MLP neurons of a small language model. Each row is named by its layer, matrix (down: output weights) and neuron, and shows model dimensions 0-255. Each number is 128 + 32 x the weight over its row's rms, rounded and kept within 0 to 255. Numbers have three digits each.
After each neuron's rows, "fires before" lists the tokens most often just after its 100 highest values on Wikipedia text that the model never trained on. A number after a token or word is its count.

L9.down464:178096129118110139081096095121095098143138171127094063123130161103142208142162141113076137144107075111090167146134133179186053124134121128141120181146122152126143081165096194135151137083113080110105132103161137121126137144106133163071164133087109106106096160131100084169126170157160116143069155111169085151125118128105138143137191138086069143142111147142108162037141090118144131092175123085138123118164161108103139099162084152138116120131130141149127141140136122174161112096108112168129136123125152104121158131103079081106182125098096162087172122157096150153140120143085164131148143127141090146044151131148090178077114202141106138160090126122191073151107161176163127087114164163113132155154067122140134172141110128098171205131080127095112063159217052175104086092202126
fires before: "2" 26, "1" 16, "8" 8, "9" 8

L9.down758:065154068171069205119096073152140129099109108139149172161120184151128137134089139117147119150116149129149116110125092083134078120161171161121086162128142120148148188085103143102109117078085127152194112192186110156170104083109073129100164153158123107190076140120146152152088082124121064132171118127118116152119096061104192064130091190098122133119112137088099099185160143081142150141098120085073141129121200121194166120091148079137156156179100143098197118160075127086099109156125100148173106135125141165101147123084130093152138106143091135167103117144148117107133126121080158204123193118121098105125107137179127136130127109163137100077110119117124150162077128187200151143099113104095124157155094141111160115135145096142145172105125139141062145146203090088118175131103102
fires before: "|" 26, "-" 11, "|---|" 8, " as" 8, "|---|---|" 7

L6.down310:087127106191137121156163116113134117153119096099154112157167076120088080117097147153074178123071174156158113096101196118061099093145117144184166058093107152112134096130146138172099079106149083067122170091131182131118164173138041118098090183144157118165127176124133189169124138182092130161180196120139090140123096123150084143145128107084130072148084141140147190135137108141174084075129131129095153170130118139150100140123105190115071080136116166072079104091151150109136090111127137128119123140135145129110139124096154124151100098144140149108148115100088175105171133111138075070130091180109100174120175158191134158171175145128141171132130139056102098136130145167149145143144166085062086114065119130144130116120158174124106178107099128110149126153136032163129161166136149
fires before: " " 35, " as" 11, " /" 7

L11.down602:096140158116131137123065148097113123090161086131085139128139159146077167114035116151103064128132129114134149133121116161171145195167162109126113135140116135133123125069079168063199106155101121169144143133140088132150075164108150118124154077136157104105175088171124119074110149132131089085092107159074183108121150115189135129096104131146138145138125147095133142070142099153141096103175072142083162088154167162147145107058102119114095104142100125092130141161124135171092101146086086113177109086145096128131091151153138076149135132155162092095154142090152093126135203147126182132176108114174122179119140186179145112130059149128166095128114125118090123130061224110137078154146178145165105174090181127115122196172097099120204160152086158140126120100188104161124144065144154
fires before: "2" 52, "1" 35, "3" 4

L6.down415:154170195147175110140122155161102116114098078122125088117125156150109103127104167107147117092096067129153136175029135115149090176107156076093069116160128106122089124121180116142106134209120157121153112129121203124107090098157151164145166137196114136178086177119122137126191044123163144163157132141175093196120094089126131091107166108116145182120139136115102161166067084130092215162182104104127135182127197135103132139057184131170117134124159134063120093128133117085131122094191120154139200089151147093091167081117122145138142108161107074122084148150104169127128128068116174078110178124129103127155107126110105128119170137113158149148091101168170100122122152130149123071149134074080093151114114147122087094163129110103121142095088149150166112171117143075122105134124114
fires before: "s" 54, " |" 5, "," 4, "1" 4

L8.down662:084129093134126160121164147189093092113129159174142084182135124122126114077095136115113143097111169170115143089086127103143149162152105162106103099204105142146155135109092129105117152172113085102137126088131153069111104165149117102135130117149127082164142074038168196144135171170087081092103120136134126064079138168133168126198130137161109110110163115141057200088127121162083156170141087113127138132163186197149136133194110133144154093156163129130127095143126136091143076138068087126072177118138065125125116181171112147125133124104147145139137202146127100155175115149056103161133173125130140171171173088119131097130130090141110116153122090107172111120159077113120146156128074108132111165176121217108112139166124127144076189096106107080103116040125118088107101172135115
fires before: "0" 21, "3" 12, "2" 12, "1" 10, "4" 7, "5" 6

L9.down731:194179141184069148122165136094141123155159122181157069165126151148116065158145157123150130097148102146159124142100076098103162143107169144165122144153076189132098164160099115142112159096120147156144097113151097159106117105161103105149144066113089101082125107165156103155128132076167158080108102096157103149071104144151155196081146161089123127145159073148150138067112018123162133101147109103112100150075177116148142095099122122098164113131139149109131128162154150109135154120155084141163091142161154168142142130095125144117109140101084077188144124110071127109147098026187097093130111158075166108183165127063104085136089089172120192109172131124144066089136142120106161081210091181125119158125137141129138129119107116104150140095155100115176202165131147121099106094159144
fires before: "0" 17, "1" 14, "2" 10, "9" 10, "5" 5, " to" 4

L8.down160:109137130136121098166156126102124170095176168098162083183113125149157094145112114066120094126123077174184114114084115142140075165097115128141110083107146102143099104142118143107130111185114139124130113194108167136111146163133064152122093124144113140087088137082148149127148127164054119114194112119102072110164125044078070138185130180092151178162102132121171093147184145150194149163098137091176205130160142117153100114138082096059073116106120163166150093129123131147117154149056168118095125140147147146175132102117156133094066151144189121151158124148138181049106156074139095141118107192138136137113140120071071174151147083150144126163082127081176120162189110119116126113168087112135090077119130129067096187114140098140125137158152138186158126175168097132167118113125125
fires before: " of" 48, " " 5, "el" 5, "\n" 5, "boat" 4, "s" 4

L12.down764:147141116139131097144131117169113110146135158090115124102115112100134143200183137191129110111104107149123161172139151146132054150049106125102193108083168127159127185104197133130136152187200112100178148160145220123077166116083134080156119145137078138138126108184076105101209097077096151152138092058085156207098114104077074143134092086175085099177079102120117131102087162129128100182137105132144185153118078174165077057178159147105143124125126163130123123117136108130119125147098146110113152107130141129132156169080163120120051164138064133140116143118108128159087186097124123168075110151107114146102136139111105161074123143170170101143131161095121108145124164142100099106132139160140119166146150118107152084134095136173138116110166111123112150134164122093059119053157131
fires before: "9" 58, "8" 35, "7" 5

L11.down156:169136167112117095122055159099111131096135172105077086095094158150148153085118191147158095121144108145133096129082118129154139148124147138085095159117133191170153136113100161111128110140099124074139200191135171086068068085120144136198102139115073081114080163164127142106134111145173091139102153132205168099111153110123092145142179096091115112113112182170047138098129088165115130115127128136144136120144103130162151106094110156164092133102105161134115123142137079164117057124069131110104160085127112116125116128114105115093133131132126163121156118114154146131142183189188109059104104133157075111120128138117148217101097121152015111160153146099184133178146154147115144124136160145168153121157105097159162167087072082172183138111145131082190105131110117140093176177192094
fires before: "2" 23, "5" 17, "6" 15, "9" 14, "7" 9

L11.down334:088165118090124124132138172193129130151161163090135095149103086147179073064098159112087133090108160105143112180115164130201154119077183134112158147126089122104111080108138152146093075150137175169134114158122086124068127161098120096095108130092097138149115135115113120159133097161131053094179112141093082122110125140220086117112136157112179096114137081177115085161127133125191131076051075068128142153175145156128113192143171155074086066135153140129122132152157152156154171117116127072100111162135115114138068134115160104113193119133141148136163172130077124104159172206155187111135145146164136144093141077166128088112144119112132174164069116058142136143122079108142121145155120204130132096129113113122149147137112148201183107093089138132133100123103089116180158070123118
fires before: "s" 73, "d" 5, "ed" 4

L8.down630:112153129147052175095204139110077167120102142147058076159172155158157092123086125188150140140129087156072152116203143101170101111140107084161153153142090176140131131118146096114136119193084165165182160125140099153100158138056123174115214129131155150110147186122119074163121104117159068071097075167116115147110124140139140092092128085116088141100126118099138121115121120087131156109161112097084108171154154076105072096167168138140103116126145107136140106232079133061204111076148116150100107150134175153136095130154132108118182115136097091136085156107128128102157104118114147104141137083140158129148131104115142113106152082083068099137085087154112149161162080075101146109093151139112168126185163091126137148124176130151141154176119122151196174089182106093137109157133125
fires before: " " 42, "\n" 18, "," 4, "s" 4

L11.down739:132104101138102142111171144080091160146116065113128157132156094137128190160122166096085155195086155172145136109079151156101080178139143133143175153135154179135178108078108146147144160092116103085090068098151135147116088151132128133071105118143129099163159101112091172172124103114073118089104118084130119110134056084127167137149110170092126135165116175127135140183107148130156166033130118188077134145134115128140152143144151109173096114230135111153147143164119138060081102182130151120088154105054064107132166132101079099101107122074117156120138101184124119081162167101136066117104141107102133163149119178159171078164062125142112156147154153120079168133111083136094109140121166106098078130131172124080153125108129160128137201151157135188141156106177167182158112080136126
fires before: "-" 40, "2" 17, "3" 13, "1" 11, "|" 4

L11.down382:107150098119113151118195049139141073147083072139125117151132150114103113081144122115092121161162136118100135120122164096121114137112081119137082128126163116139108124110181116108150173114112108094124159122140156168106133149074131149113103110090106166153151096086125067087187159096113120059147164122154158085130148116115113076124213156112145178113178083116161143121067202156094119133135119213139118136166149132148031194152201161165128124087154080115144093123106080164091122138121099187118093176079144064121122127163147129149122149157158176132180158106100138100134118152132206125141111101145161146189126052116124151159095155112074105143118121122099100130164167112179102143098125159128092131126171100125115094116182147130148044082145166090184083154127119159157131066142164
fires before: "4" 20, "0" 20, "1" 19, "7" 12, "3" 8, "6" 6

L7.down762:120071111195144126146107123107074177123121099118184180144135119125107138150143186191097161128175141091100131054118113162066105174153201187117104131109165176145114135123110075209187126107067158173081093109172114140168144140107075082079168151103156116139119161101117164135125129084123130112167139126130149134137148098149134127132094118138170132110073210170090136109158193147140160091108087159098106135119158143054165080195145161062121140133110115113169146122116134112123179118119113095102160165142106118139065145156087097139124131101151186112143130117113106124121153139133091182156112091113103111100186163170110079111088119107082107117109126097056147119135160102131142138135121164148094189123154130179125143121113149079084095170141059180100119108152121152150062111119053
fires before: "\n" 50, "|" 20, "-" 14

L12.down204:211114127054145128071096063170157191144144126165128144117183097166092139154105127118129075096112125149116126114124107115196087183131121155127096160094167143138110114192082174146098114140120089144142106121141130102088136080149165131078143107155168101163153206193122087141159180170114094111144135156113102116123103136081117104103080243103147157094148139062055114101138165100114175172148099114123106086111093096120104130086173134082163146155086152125093093197141134075111091128071165112148125115113093116116117158163162075119112144179118116111164111173157152184119106180099184132123131103100104151129103069114146121122059166126156137147180122119147134136138117119114134135148079116133088118092139147101152147154128189118118083209177129125079089138086134118145151126129181
fires before: "0" 38, "1" 34, "2" 12, "6" 5, "9" 4

L9.down906:158156111147118158105114106084115164085113160123106146086162107145117183183178127097091118155149162149181148148110118125111072070137116098083163183184150159139109097055153088204130122111129135136119128143121129091123132138163157121126124100095122151137153096168127139179132127112086116081077152108160151108099097123133133132111147084029083117096154155107129153102147201110133192098131171091136171127131162148109132110171170108125121101214051144096120150140090148083093092106072119126120125121200147113121083158097124157143157141120124098153077123156161132185155103155145118111188116139075068118118107136190083133147090133092109058074187167080104172222102094159080122134097149135101126194138140136134146159114095145061094140129144189164150130159095124108150155117165104
fires before: "|" 55, "\n" 19, " |" 8, " " 4

L11.down115:132165163141189096138187083126136111088133160136195126142156123143092153121155162135160175123117149167088172173089067149134116091187173139098155116135150138143127118111104175139117130118114127148159091130095122087107057110118091151175131135083150166072078144086112108152150135081167074133127171105071123159097123087059078135105105123136109168166110139117078139117118081136114069162071153088197194173172118122110151126082080156129086115170092117121172152140117144057157123144115103115103097145139092099082089110141069112117085133142118150160082137099099187105145145140111164138143078176167141138163117160099116133125183129144158095095187132072168090143092109147076165092092176111153129077133191131196126167124179127094086206136123117174107126153170108124165087145141158
fires before: " " 91

L9.down683:188109139098102094191164119174132146123120083154099139125137126119136135136161070123160110123107120081141118217120053103082124132133116131107090176177163149084158137097099140108112148134143091131108109107132175174120162156093086135103146144192087063083146156100045083136151086121137084083097156077075118129113168190134114131122138048110131165170137170120135181135148079109131126145144156120122114084150173171112070086117125158156164156085168131139124121142093128169125171205103059121154138122103112080124157138151132124140162108153111109095072105063125126110062144139147129150179154121080137103120172169135116157129118078148129097161148177122168138130173103184190141101094148128088173170166083128098114159167073100110142133166209175138106081107123105110120190162151113
fires before: "9" 31, "8" 26, "7" 14, "6" 11, "5" 7

L9.down180:132077121144167139132082123185135176174043151163151142116098114130100114155080171128059178169055148084163133152126095106107074162088089120122156195163109126170142098143153092149196181061121158141105132120139076145101110122094097091079166093126112154167106140112134151075187171148114127102140116141090134141117132143155136165156136175163124125144128154121165086159119073092151070154132120118074129156095105100142178140115165103185128122151144169139094104066074101113131089142154128139130191110161118105143161165128086128148107103127106185100124133077127109094123145147196164109161168129169158100105119142158139155081111077108113095208114099202181128174126147116129106120095159110093156131142136197148094078118214112085164151121115130115084154100082086125101113143072112
fires before: "0" 19, "9" 12, "6" 10, "8" 7, "2" 6, "5" 5

L12.down555:126089167111178069159176148137139141120168142146171143096114097138144140156122114164131168102105135093140138119138117126162190149140118134090072088079136035100152161109094103112099221061119074168150126099163148130136103104135114149108194133126101127180169162088081169113089124086096156134149130135124108160171124161140167088126068111094093180133086135163098085145125162158120136148138118092094107139097132150120122146193103079144091115150190148113090083159116089114137127095163124170154113127094161166149154167186131158146172112143159118120116088133184123141096160128108155126153185167113146111122145165130116115061132133126165156060163155147122153104121153084184115157096095135099148084197095107167065092151025081155170160088131183123105108106128123060127062106128088
fires before: " " 33, "s" 20, " |" 6, "0" 4

L11.down977:102143074151130123154182130152032161107154106147152113127167132105184115131113139156112209139117174093157131107113138109071103107117138160117145114114121068061143150112166077161125116095075137145152124149164232141147142148101162128115131091135162130121120101162177085130115120053146117125109111127140126101080116138124148159100178115058148181171165129126084142076164151151125211146104158071162153100138169106169145122184177117116100116198094083133172140115041181098174175103102111130117080142138168140172080155141091120117125129115116135133107102100110113130129149118104142109169165178121107163152208109157130140151100092103118123098132144120101138165148145124082120123061143166108100127145091167098010131102109112116138107111113135121062190126174111120083176105139136
fires before: "\n" 52, "-" 37, "|" 9

L8.down434:138057167179131036140208132125104134079134152145171091178085118147119092119110130139108133203134090122179121127111111117120103109172166101145139144116108151108160080129166150139078104144101127142160184151147168135124177164133095127142197120153185147114141110089166149159122123157180156106140109134144090181148087129126108183113145135036122099137133137071115125193090101198175109175125134083105117167130149124095080134160166146114110131165070193120092122050133165084099109193088158078181111108133149161136212103096104109187097080140163114104054120132135145110153068095119108081107084146138151124153150139115162096120128144171126116134130153110098114127150063137145063118109088108091099097147138145150104124161128106048149149091084154117128144159137121098139156160146113
fires before: " " 66, " of" 7, " $" 4

L11.down70:158120131150116126110084158122115141097100124156141066115127144123123129102134154148046080141110095104163148142125134144126147094157113160132092158165112149156161156087112207105177173127137131129125170102157131158122081102133159154133123161103124124079125151182134129090147170154196118168130061154149141129152128121197118125143122105085149057083126183229094170161177070091122172136133125116116098159128050191161107083121125130176072188104133101104187140165115060159124140115099163107106175067134061121131127079091151096133152127112096117093109113136133145132111149203173084140205150090115124167048059159105115154074119109140106136133137129123163152085145144125111109160078090129130164115145114157142066196153142098137118137069146106128096141177125139151087109106163084
fires before: "2" 28, "8" 16, "9" 15, "1" 15, "6" 8

L7.down172:144177129168072130073170131167100108157087186095162108169130125153100095158111159126146134144114136140168143107162097113165144073084112203185132138116192201120129096049145162120113092109212130090088118146081122157140149134135106122089142122170131139079125158138144143111157113156124159147098157076164077143126190092126102153121126091071162144039137094105099128139215144163174131169148068106151135139110189112143137128149150106111149120168117165120092079149128144147060120071121134143122116101130140143142121119109184091157059130112111077096119149075111159099136133127084143086131143100120138119125151138113151195162112195141052149165140165107144164160127141068172078129092124100121137095135151107131092089071053105125066096179096148126099131131121182132160168118149133
fires before: " " 47, "\n" 27, " |" 5, "1" 4

L11.down32:181135152147175117188128143155095125105099109189159181124098098151173055126169129141148138068159087147119127148108156099119184075176176113131156170127091098145131139110192083163104127105083107135124070134085121133127079104146077104085141137115101103113159119171159164163132069139122162162135150137111110140110098091148182120066160122139180137135136141130101115087161114127114115171144119080051075172214142155114100142128145117117141142168115115158140120140088138112149100094122209151140124123116155095105157172145167140109130074113156051170104183163149079161172115158146109140122178117119088098123167102090134080054134123115104107115089133046156175169120100123115100152154082129104089156137068075220132163097106134186134093075164110122127073148146150120121134174127112
fires before: "s" 100

L6.down124:206124160180129127133165169118094140094101128171123105112155134179162123147123160140109138117160112172153129150114123143080114121113167100115130116108131134197142049123096110172119142113145111132123142114152109098112082172115127120122151087090183119040168179130166098162139134108167134142095199159181126106156138061154119142120122090112155166105082132157090191081138069106102131066130097133116041137119132110141108097216072125110130122123144146117199145122152164096166146170081138127131144111074137122127096172126135101109139068155074108155042149134149133067138141140121110140169071102128132136151176130182122194146065116115048130151047160148098097115183141097112133145136141136138126154099119113141149174111157089100140150182111130094161143115081101135166061197138081
fires before: "\n" 48, "man" 4, "k" 4

L9.down500:138150136129127125190152120089127100151135178103145195139122093119117159183093086113072167177059126110112109171179121131120173090109138122076169144140133105134149104163122121156118133039109169116125191124143088107107147149111114170150181124149145214103093109177112099210077104135144093133021117157130150179071130136131128144107167116110145111198175149094142121134097109122133108073132055118118168115109128109199180150126126140137137132109179154095166107110131097125128092095097109148163154136140154150091099142114100129172104169148102150165098087098096119156145103098113105127098140162102203096104113154123125134079136129204114140124104170121164234115179114104089162095123112104159099147142088149151110124064160069128153113170161087134130160109127078099080129072102131
fires before: "9" 30, "0" 17, " |" 10, ":" 7

L4.down114:152087147183098132156150097135138231134128159126174155169078136105107130183140138160122162144133132126148105122129142108106126143133108140065129135163183126155121155140132143209165102107140128137153100170135118089156109128075140090064193106115151137140161144052111184142154129133128137095120107128146147131097123126111188119134116080139106150147131114103071118171172139144159057090139078120139153102090135178074165087178174159106119100088140170133189129106141177156118137120125129133095065139169131191138047095201087110093141119120116131080101112093107097129110150147116117207144126068164115128143119125177138104119099101147123052103163136117094108096128118133072088070127139100196178188132102126161139162062110174080117150154116128162120163084065081171115095082146074
fires before: "\n" 74, "-" 14, "|" 4

L12.down356:179140097167111108136167119111170136122158126137124098090129129141103086226168108162088124114122165094119134059123078155119111182098107158108100102144160158118115129113142125108149102109121115085115069109141120163144174164100073093113179137130089114134085158139074138059177126122089141165122126113142162145049141085164118106106108109080138104161084136110127157200134117121050177147141143119086191235129119158154104179146100170163140178111078091089146132147124084112087142124139114106109153116128182109131189117152139129116136166104157102105106151029112138128160127061102118101123157201070094096112143121152119157157155140102114152167120131144132201153168140063207142131137133085112138113153161142123166154124102095129124174082195155120081151099140153161150071103133112
fires before: " " 59, "\n" 6

L11.down269:159094119113075187100098144133165092118157135137080131112086131193072097133117137081157167105186118216142076140128145053067127130141161097113097084155130094147151115150127079145145151144174171128076136109160120142104155140116083137129098218150167126113133141124112137198105142108129167107143146096111153180115089152133171086102150097128133139177166133160137184131121179128161180122041135162107094136140132105141105095131078139133110086092116096135221093175134134142124121145164132130143084073121112106112168130183087144153099135108064131110155124133171164094096141095175113155177134157098153083138088153086158153155165121087104074124098047080120160121169133080156121126093141121073073161202132059122130115136130144127077134114127140142172090114149143203127102129114157
fires before: "6" 14, "8" 14, "9" 11, "1" 9, "7" 7, "5" 5

L11.down916:177068183135069111123100109163117130110085141136146116067095164142137047126096200185132050131119198136122097151126133038142119132135103119102118123133083100134120152163134181144157132169104138113096117162141129111059126114139141141114152152115126120110140089157142169232160102101133090147111123124178115144150109109173128152164164098103139097120082178183112093168125057105061173114078099073094129160130079220101096123130140199166111159156199143131158153175112116123143159137093139161119125122096128073069157115123099119137111142139123101089074154155075180139129131139191099113144121087138154168141130139120126122093149150124104084128145126155139189162173173110090095167166122098106099069113142103158149099077138142118157170132142148099182137161102118078123116160083115
fires before: "ing" 26, "ed" 23, ":" 6, "s" 5, "d" 4

L7.down578:174179087162157157138119139166100122142205062140114136169144194134147167136082157139105192149137153056159084111086135108089087149114080150128110169129134106111105160124114132149162162124147154103087137057143028118122146213154115135120172123157120136144151080126116140024178095102055175145137129122113128173108146156121102083087122136092130109146100108094136138163082155095107086218209083155125151119174143137119158171124145104161134129135183132140174086093095116130095102154182104150110143112079126122107125107107122159086125119117151136133142167179110113119098060140110111127078151160104117142128115157098173156111155125136132148133144075115114100213123156109133148186083119161142109095123126145141195072128159131085115090112094150095167129137143115119061110095191143
fires before: "1" 20, "0" 20, "9" 9, "2" 8, "7" 7

L9.down889:148096166090190133137153113168083109122174115096101151075182139145162122150099116128080167132102109146120135160091116071138120107148096168093106205136133103115129084122179135151104179082186139137136121113147099152116191130102107118098145104120147129192096118109101140162161090118150147060080136130139152191096088150077182154140150087172090153114097099099134147153121136141199132127126126125138101147073189114098108103142120105142131129117077102077167153168084111099115118148124169150132053109074113085169166171113131170131159118154100172115151156107115140160094115066116102141091151100174177070193147172046173149125121137091114097134127121171130110099083114131167129086118116112136123144182070110153121156155159096123067180165132176135185121143058160180089108074171192
fires before: "1" 14, "5" 10, "3" 10, "4" 10, "0" 10, "2" 9

L12.down58:090125068129141128107093075130160149124121169078108139115118119103145157095133092146130130154123198171062150154134118100169165145140121166192124087115108136113094158119106124088142136170168170134116143156153167152136118112154096105115130171096126132158159142216079100116144147129094091131150104149109099066117198098166126125128136141136035160145157118175110154161059166141087103185119058097074087184138188098131129147156138096118083152103097045150076158066138092164083167133113100129142130160102088157138158071124176109108129131168125106158144188078135160062157121148147172164088092157116138115175173126165092079096108144136168151142182143090068072132170143093156113123144119171156117121113128128160090113129159146136173165071132144139099116091083107105116172058132157
fires before: "1" 70, "7" 16, " Val" 4, "la" 4

L8.down342:105115115090065078149180165153130116099044076159106097173175140155123068117124152125132108030193121137091110110120134132173101081130174150157164199116082083135099126147111069104121182134123135098142122102083147125086134158126175113127109164139156113081106127151110134172116132126124083151114156142116061085127082183159110166101146154139181172202115115147093168096098128111105078093125142167169117083127084158168111067152117122080171122125162128122174104180145094128117151095134134131122104135056110138173150120131161122105134069133168125070155074169123119148179180172110116143139068143118169153137194130130093153151172067112174146125136116140101087110143146098093120161147176183154116144095134119144169125153116095144152048136137104092192128199155111146135104083134126
fires before: "\n" 77

L9.down503:169095077097095109123165134085116137113119083139195094157128142163108108088144088137127108129011112181163158076153158081150086106092123126122136086122091180172095048104092147098183173103154152103107127103123140138200107148123052203072081097168181069137150119162123162108110089141131113207121127130134177151152142102128155134072149097076056109096196142166110174130117170077120145142173195090103122143132135130122134095135135164133087186155114135093111133174197089093104119084150128102147138122107143153102132069123143190152118158147096094135141098106123190119151123132123116100140150061145166161122131137086129152158103118160158117132155121131148120094168139134144137151107121143140095158154200139115155127158136065122107150131123087124107076118116124161122161203114166
fires before: " " 27, "1" 25, "2" 13, "0" 8, "9" 7, "8" 5

L12.down933:108145142109097114115144136122160096128193130152101129089114115080103141078087086088116145041176153179082126111121134167135134128121115132066086086127166161183066138095073155176175123086122151187135122148132118164192144118086089112126151119130080147123181120155166142111109096050184133120142143141112151159117142112090157094107111137145176154089117160150139105107156153169118091120130128083100161164159143117168119161120123108082154119117180184189175069100120058148163119186074154084130130087154079135115138111075139064104156090185174111124185061112141112145169167112170135150139096076149143147148126123178147080178105087061099130102140121096142089134106119138106131169205173132151094150112154143097097191166112103145149137169137139170088086122146086138178093124150135
fires before: "2" 34, "6" 22, "1" 21, "5" 12

L12.down642:142142148085080112058201089117182165096199086126147136143111112134102136131138143140119083114207057113148131115100090144168202113148131122075130144148150142142150082086106115146122093115159125094104164103138138146124127123132111137110151151179133038111104114220119107164133111172121182171165134133141194170119109084145139184137132154088072105125094149123118107168107125162153087160094131147168080187084084191124100126119086145110134140133127128108116103150160139075117123124142115138161190093131104110066156138122103130139199080122115170157137103139112155106098091147145189109132164168121189148107172200085127059100144100104133137154109093142155115129134157140123102148053140139080133207085141131119074128159139092150097060140108144136107100086119111159191075148074132
fires before: " |" 30, " is" 16, "\n" 8, " =" 4

L12.down141:157135131094063111127067090131117141097151158103117148131143141114074107149124098145127117188135162184071126135061111214145144069148175186145066119085106144139097095077119153137120168176096078181117163065135162117110125106141121139102117171112135102170140133135130114119114138075116129103147075126072123131156095157077151106123116109117134088159163164144089115108121155117119177187084151166144194171157083165100157107146132098140101121174063167182146139132129137086079131126108124152127136129160118171132116173150157131090128156176052109120155147105130190130139116194050137175137149153179127070103107155163083124137169171098102135122135108145131095142106073174155177117063135114127077110086118186151059108123108108070107177156168161156178098127081166083111130125114155
fires before: " " 76

L12.down230:128152132172089142075117170192118124138121123120144108162146138144131119154146116146123061133079069172165126103133144092170136169145117063143137077100052134118117172164112171139165109127118108145105091194049144162192202118109152070130166100107142120127134090171083129140127182103124107108132182122153128066070122138145179078132167134127120091135135174176086151113165138148151159193114144095152116152088164113112118111109197107146110155175146113134106152082142158138170167113097127138123088106142145090135142099159105161127132131136139129140097130164152149219157138198131159092144094125105080144122118122124058117182157098111156162099098132108135046139146139115156071137153151175108092070108101002144077111124114089108130133083187106096112128116133097152111164109073125
fires before: "0" 14, "8" 12, "3" 11, "4" 10, "5" 10, "2" 10

L12.down741:127120118136166096112143135159113117100147175159126135140127095096132147126170173177080071133151107129165150201139079083097104159195177107175165131171131096061210134128135075070139189066144103141099171119137121143142149164158134097153094121111124083127068121180066112106176186147110189150123115130105121138105129173100114179167150130110098153112153168069162153090152148152153137194091161131153099130092120137130098068146101184096174195117111121108172111155126124109073100137103178206155124106155152129126145124122170072097136145094050113131089142107134101104108151116116116166132138065101119051156096063085141123149110084110145090126140135140166156111136087096136111164105111120137146129123122118207123100088090169146093160108094153148111145137160174073162135096084088
fires before: "s" 27, "7" 16, "8" 7, " of" 4

L11.down286:112127157108115112148129171108130105148186082193140134077165124126148135123119092055135116194042144156063149114154128130114129113094128122098131142119141171172143119118156138119145096173111104156100134141124109160086135136123104148082132094112109142120132124101135162086173138102118096107121142133070095101117103108151127129143169133154123185141142014139156149152068154163104124073142115151106123173128159122160110194172123127124095105099138085099105128147155146125102068136185127178167194121093147136112148135142099053102211144110071167145208134168167146000066135120130092113149117169125139144170114128158150113145093117096178142192141119171140129130131125192156123115130124153081082113106101140140139097147180156146123056141188095049081166143110153117155117106110136
fires before: "4" 28, "1" 18, "7" 17, "3" 7, "6" 6

L8.down888:130121061104101101091096066118118107123158118136149092108175162167155101101127130124168178103143156119091148154127184136146138100149167205143123117129116162150143097126145144130116124130083144111135110140124121136089162141109081135070157208131089037081124134133169143108110178142137127125119142118130099110118130042078148141105098126049093117163140080100043174168133072117115187206127149099123071112101135192145142099113152181076128082170103116133168102146146112096101111133126112127131127098137164105123113170106124165142101115101143153158168161170103115094171094157136124102164133207104138165148145116116127116127070148149207125174192125130127126148074091107060172074107108206169132131208153171141163114133132113077085178090135115137173130106088164122157120106124173
fires before: " " 39, "0" 20, "9" 10, "1" 4

L9.down597:106118111123157143089124093143130173118121139100128058119183124141124143110133151168131133119123125129126093179172092124155120130178137071066150089179156155137146162123141159121191113192145102083151149133188131067172152120139126121093089089185097124082134142115088168127182104110108135140070122158134162144130129158132123086114126129094113108183058129126077127178170119072154102107094126091116157170115054119102141095163163121080130064196111115105081127087138152127071144136090162122128089171152105128117103182107152109170164083181090099184086107139150118125142030145107165168124172091173165147183132157133099127187151099153156062092173136129131152155092170089083148148148075148076107157153132124103179127113150102144068072150141157167090123153109135180164079142086121
fires before: " |" 39, "|" 13, "3" 6, "\n" 5

L6.down52:108133139132108103104192117153102136184165092128185126151130126129169114112172126138128102141124138147126158148055163102132148188092149152058176089125086134137147091100071184122149091117171129128079136137099104135145134184152184136110124113100053082158155121136149184171104150134132036167127192069129152137097135091152156155154135115095120098100103177131099176144067108191120147098134162135179101095053129087105088100141116088105051158129166087109169131184155148064108136135153107105185144149138160034133142142160196119166132134128179170136095094177122147124149103113127216086112104115111141154102125120139176117152124114131141106117113138124209141132087109143153098098154079107080112143166151123132105146084123116066158135125138123085125060109116150137143072107102135
fires before: " " 16, "9" 15, "0" 14, "1" 13, "7" 8, "2" 7

L7.down388:098190065121159155160136061140107131141140139123102107114119135125075144167170147148121119117120107145074121140118141156166145134071110059086145076129113162190141113158105184082162136156149089110122148163172128111148110146137092130140212144107100147101087127088125126131142145186074090164134171120222162161121126108133126094076176124116128061129098091171080194102155141120104146154113197137164122126124041107152088088049151120124090156181148143085098098117185118127136093117128130167117150121182136144147100153103131106166191111170131158178156129125123151139121095122141178125115134109139167137126150162076093135116131086151124106150134122168143091054094178132100144166155111063139123136125174129062136169069093154093209095110125064142066127129118096134142072105151155
fires before: " |" 32, "\n" 29, ":" 4